From a checkpoint of a small transformer trained on Wikipedia: rotary positions, a variant of Adam for these matrices.
MLP neurons of a small language model. Each row is named by its layer, matrix (down: output weights) and neuron, and shows model dimensions 256-383. Each number is 128 + 24 x the weight over its row's rms, rounded and kept within 0 to 255. Numbers have three digits each.
A block is one neuron, or neurons of one layer that tend to fire together. After each block is what it responds to, as a language model described it from the Wikipedia text at the highest values.

L4.down1390:095146116164105133163158119135161109110182149118163161133137110125116072113125137086151127107112128145139107139120179137148108100143112133124137098104129107114121134115120120139110124168132127099147120145137163138128172069138138132153152140122078112107099094150078143120142142140145161097169114149134135173137092056154080138059115130151153123087153170130148159128159151082130145109093
Responds to: Mixed token predictions

L10.down186:134144122137126112084092108129104177168105110110132108135108119157117144126133115154109140118157168121076126146087097104116128117088118152126130125106119096147110100146103126211170186074106116140109121114155145087103140113164106144160139133109127115126167114094112151096125090137180096146137130133158105131170111091116157113113134120110178164117105111139135078155175150119113141144151
L10.down213:149117130133097146113116154116068125128102114084122125129129118150137110113145089123106085164135125124088123151083094084122146110125106114148133127116135124082081182124105154118131136070142080139091135117131141111142104119109105105172089145099112133091148115147117139124121125146152148116108147114132093113169115139105155106119125094109150150094117126115128113110147161125116153183153
L10.down345:114118132150148131128113150130063095136126089121095131143142116105085101102124106101144115122173108169125119157091110125102135157136179119144144138139114182109083130124133124100137098115164126135132127083121150137171183093158103106133158151097131135128066130111124142106172140080143126135097115108111141110142090123148145117132143123076144137151117123132120178126136174146117130135156
L10.down882:149144122122131162142113148122122071113159155134112149100151112149147117120119145101131125151149146118105087127117093079143135133110128163137150108140164099137151173162104110138120078126115134122103134162098151116144155121149141132124132088153124177113118119096138130133130112131112117099087147150110120154167089135139138118110153107110110122128158149143160126161130120133138111121161
L10.down1176:146092124149129135114099139170104070090098141141112184072153118095123164114200093184143113139102134129139144115088106156120136160142111097126162115105119150154127089141139124173115149128094143189121138144107134117118177131108101150127141130104110108152134124141151140089128107131114161091127151152110159135131133135124156142126097157141159143125132125154144098177094136118076153153080
L10.down1256:148101152142141143112153113154121080144125145099143089149131100127072136156161124130111122153114116116097056121081132141106151111085145116152114095120125141131128079163154152145135164146134148131103133135116161096148113155100142113096112132110171105073167161145138161106109132116143113135148168143136142156135112187101122138078132104142101155109127120111121072102119139118149131104173
L10.down1699:125120074154139118114125108131113116104127145094127123147177134123099138110155102131135107157122133068085123099094113104111158158154132148135107099112131135096144128136111186127115141143163130107067102096107103133125155125119105149128088114154161097130141097128064145135105082119135142090100134121156131130144131157097138132102159131123129135138110104117146138097183124161134150157156
L10.down1904:137109147143142160105156120157110106131080110127123110144101092112093137103117100097115160136103130125183142132160123110157160116098096151164097126116141162151105107120103151143138068123110129083112159117126152101159131093150116144163111133141165133111116103181126127128126117132115130173128135121123137115117117150141115131152121170136120143162123114113130114119129100155138128098159
Responds to: Election result table cells

L3.down37:140128177144105119131152114132161139104090162157199120174116140129086119144174110169130113133110126129142087136122186109124132127138104096134121129044119124156133103131147126117122115126149133118139110139117156126109130111060123129113132196118122118134122137199091139140103150150117160117152145127142144138111162112119131169104129114146117156135141106086134127125089116108112141097147
L3.down541:146137107062159118105155135089091132119135140098173127085137133138100120114130143155144150129130144131115083195092082106134103059123129156148130116165132134146132153136163126137098122139127115122114080152140054115109128177116116133149129049109144115132153116122178131147121128135120098131133107129131138134141146127124156148122188133145143134127142166154140116160131181096100147095111
L3.down544:107170172088094120145122129020116121086134140133102116107075134112108188116128108201123122143113120114135147181122096122106123158137107114139126118080153101136137112106091139115150126130152117130144096149144152119120139159139125121142151184141111130145139123106178122133129164112138114133113165138108122152133144131119110121103140135139089118157122164196119130115086118124138115166103
L3.down796:193125100079097110144143144126103129135136102135145117177155126119053157123146146131131124134133124136138167135121177133133114168132088094137136127128104101144126086108151123155070118128101086110196138132154134109127119105095127129098120089101144127142150121169130128132141106145109092129139147140107134128112131113131140125133157138159120123128148142134133113102149128006129114106092
L3.down891:135145096118136133134145132050218143101120167109095119151098124143167047142124112134140111118130121129130170154061133075158145161145128127116111124128111120157129151137177147114151131145133127114119097157122110115131134130131136125168139090111144151111161133148139150132136116099136201126110151141118128131125152140123097195103157131125152129139116174220094115131125171099151130107097
L3.down1444:070129090125092114129136117055121110136129124162191133119097135142218134152111111137127109106109129131175096120121127078149132128131115123142101136147124134144148130100170136122107133110134130137153129139141109132125145151073143153115127107097129129113160129053086136134142142096132188140141145122144139137135151137133109207142134134119140150121140058125137120109117123183124110117114
L3.down1476:128138147156112110113114128017152121109135143083090135118118111128166104126111154080138142128140132114112123131133098152152101124118122103151139112117074136154125116144120146128133110140157114119087133149156161141166113116168098125087108106148119144112155122230116129143123113102153115113119134135160126125126124076118093124117099133128133113121129184182132126118151146102112129132131
L3.down1856:158152137147103137131120126018219130168069117108176123150096121119144139121113108126141162140121131129128080119139110083147128163107137127102132116124088114109139162119145126130087129117135113125138109136105116120135103176135152135168155076131122117134141120187136127136135130080142131106154185122144142157132144132128150155172134139124129119092132143104137126146104075107138132126109
Responds to: Word-ending fragments, especially "ish"

L3.down235:150151097121106117122129139120102105147127133167116106066090114127148144147115116177128125115116122121139162218134179136123128074132134150167119136145113124135134094118127126132074137117146106148145113120101141119109129137051150147112130096109142113138141135130125132128147155113118172130118130135135125121107106117131124150129128129098115117148113069160121154120067201132106144101118
L3.down342:094128052084093131130101140114073115166107156136134114118198113130102053120102126143139137134134134103151109113169147129148112126144101116132133123111110106134125124114131128118114116139161086127118135127106120135149158092102122136139126074125118149118111126138131137113126135115137112151136152131156134108110130101128098117153139138138149133127132153215129141141089170160115125144099
L3.down420:059112146134116133133135132133111124148114145104094137086147133123210101134109131141135136124134118131157113147106068087149123167145116095121137132124133140145126094125120145144096132111117176135081141138105140142147125149074187130145137145101128113099153142193110136130125118105140190140127108145112136113132112131111083114131084143116147169120109123101131134130101175172133126113144
L3.down476:177131097083126114091137125170118126115105137136090151137100103130099103104109142095136130124134121124118140110160081117137127158139105133109141134137136140117124116107108146089160119131146117128168117101144078125135119102143170115087139070127147130138146121152118143139128060110116195121128174142083134161117124115127088107135136117141124117172071076186148091109126178163116132090112
L3.down740:146130156131147131113113127027018124163148113129150105088142145134105132122138127129151150124146140127139108131133103153121108140134136105131124106106129158172134127121079150103098113118114125143149115127130105121128140137128146130158133159128129144135118135184198125099134098140109133134120127147090123128142120127114105157173082130146126102113122168113117123119115138128114120105116
L3.down1420:186122108149130142121124124049153109117083151120129150096102126122173119151135144175123103137138114118089113185146165117162104119121115129146123116151112209122114103105132143150134146122108082134170113127131129115129150164024151137108141155122123124107157134193121130104129142124124172149134107128131142136129116165111122155088163132109123135136123097103117125117078107088131157139150
L3.down1585:161084097161130139126133115214123135127146104226103127142136129095127084135136124088129098146142118132101135162094182128130139145142110120144132114104133199109120127142121138158117150124163125131119144107044124134130145110127105129135120193149126154140100150172094121136132134116100146117147105133114131166106119136123095186098143132146130150135117092055123112100152036194133124121134
L3.down1613:159121117098121144139124140064076114145120149139107124088127122116088116124123123120142128143146139123114104145141034082120127115143133138130128127149145143132141139133105133151134131130102139117094153132145158118140126120047132127121132086154138132177117141207099128150128151116141173130114158135110128114132122147112108147124130140100129132124110087129108121110112103148127145135089
Responds to: Predictable word continuations

L10.down308:135127139132114086159123095136109125087103192112139139144164129163098101146132113132130150119128110145084089115156072139163094147152132176133131151131143095120138158124124134094124123104104131147162143090118153106122133156144096086105091124152130109106177108108091133118128141081134127106172127123124124120146133124160135122153104146174117098161135116086150162097180094097078139147113
L10.down361:157129142125149138182129129131144124155115089143125112125152086092072124117099119147151138145113122103100109128143131102110145123130142109107111154088125193135154111114136151137153108170110144126138142151077106104112150107156102102143091161148121120148151128158117124082097166149143122136136088143133139120129077093131162101124153110117120076155089116120182105141170135153098144176120
L10.down831:142175143172132137123109120132120123134112148091130112146119091134139131122123136110122170143102118127077158125155124115166085066155115097159112120124105158129086119140129117133141141135135099123088147101078118147131110135154165143166127116167151088093147173121144167146142144127096152117148129119088154125133119126119148114165128091117103099171130123134150129161158117159112166124089
L10.down1065:174116152132145110113105103125147154111107094127136163155164106138139168078129095099131086147129154133132111127106130087152129119082124125114138155128116100129133139154140136133117119150128127147104178125136124108155123133146115112102123096156147151135104094149099142112121145070088141185167106151099156113102083114123141157133112131137166127098109078177102165120157103125104108161119
L10.down1517:128112150101130136131109112149135132152101116119160143074135162144099162174114124120123138108114102129086113102153125116106134131143133151110123134117106135125200142075082152099155108121175103115131125123084174139099131154181087196122100143152099152146098108105142143131114098130115129183142155119109142120129139166116093138158157134127120100132116134132037135106118168109104109090177
L10.down1700:133110109159121122124159153117125107119116136102118137153123111150139102107092139145164158179137120093151108115147089163149103109119161135107135092108156124142106147128133154081158111116146145146100106131132144124107120144094151145172084145160100124101121110090092136155107106139154110056152138146125123117148141114111165128108093167163121127157080133114100160138132068093130146145123
L10.down1755:127150146140106165165120132145116129099109135108152110141140111117134136159124150106137098144103136159096128078124109129118076124170124110134139127128104162129119183169133147149125097166189122152119122123124115114130137153125139078128088165113114107116118108133144189168141163127130139113087140156157105141101151102087123178142112111164149145123140111159126150100145166134140139100128
L10.down1894:157105142131145174137113113103131117090094102108144115121124105120144129138138145141120143109112151124121085133148092129113121159118126128132128178152134095115156162149124145093127145150177114118107146125133132122086152112143141101092099111138101115105120099121123150131128129124137099091125145179059110118135077146161102155154126093159075097126114088107140158119125156097081110122123
Responds to: Release and publication venues

L4.down94:128102125122180143151130095140143108133103140131113180115138146151120173143149113121129083132150126148142115129121115162123089149107135131128139108140111115113160129102122171159109105165129128136126133154137162134106191157101111150124068199130126122137142166173124129126132085095124132161086168121110054129125135109134143119088106124116101092127133112119139147145131133143112121086136
Responds to: Decimal points, table numbers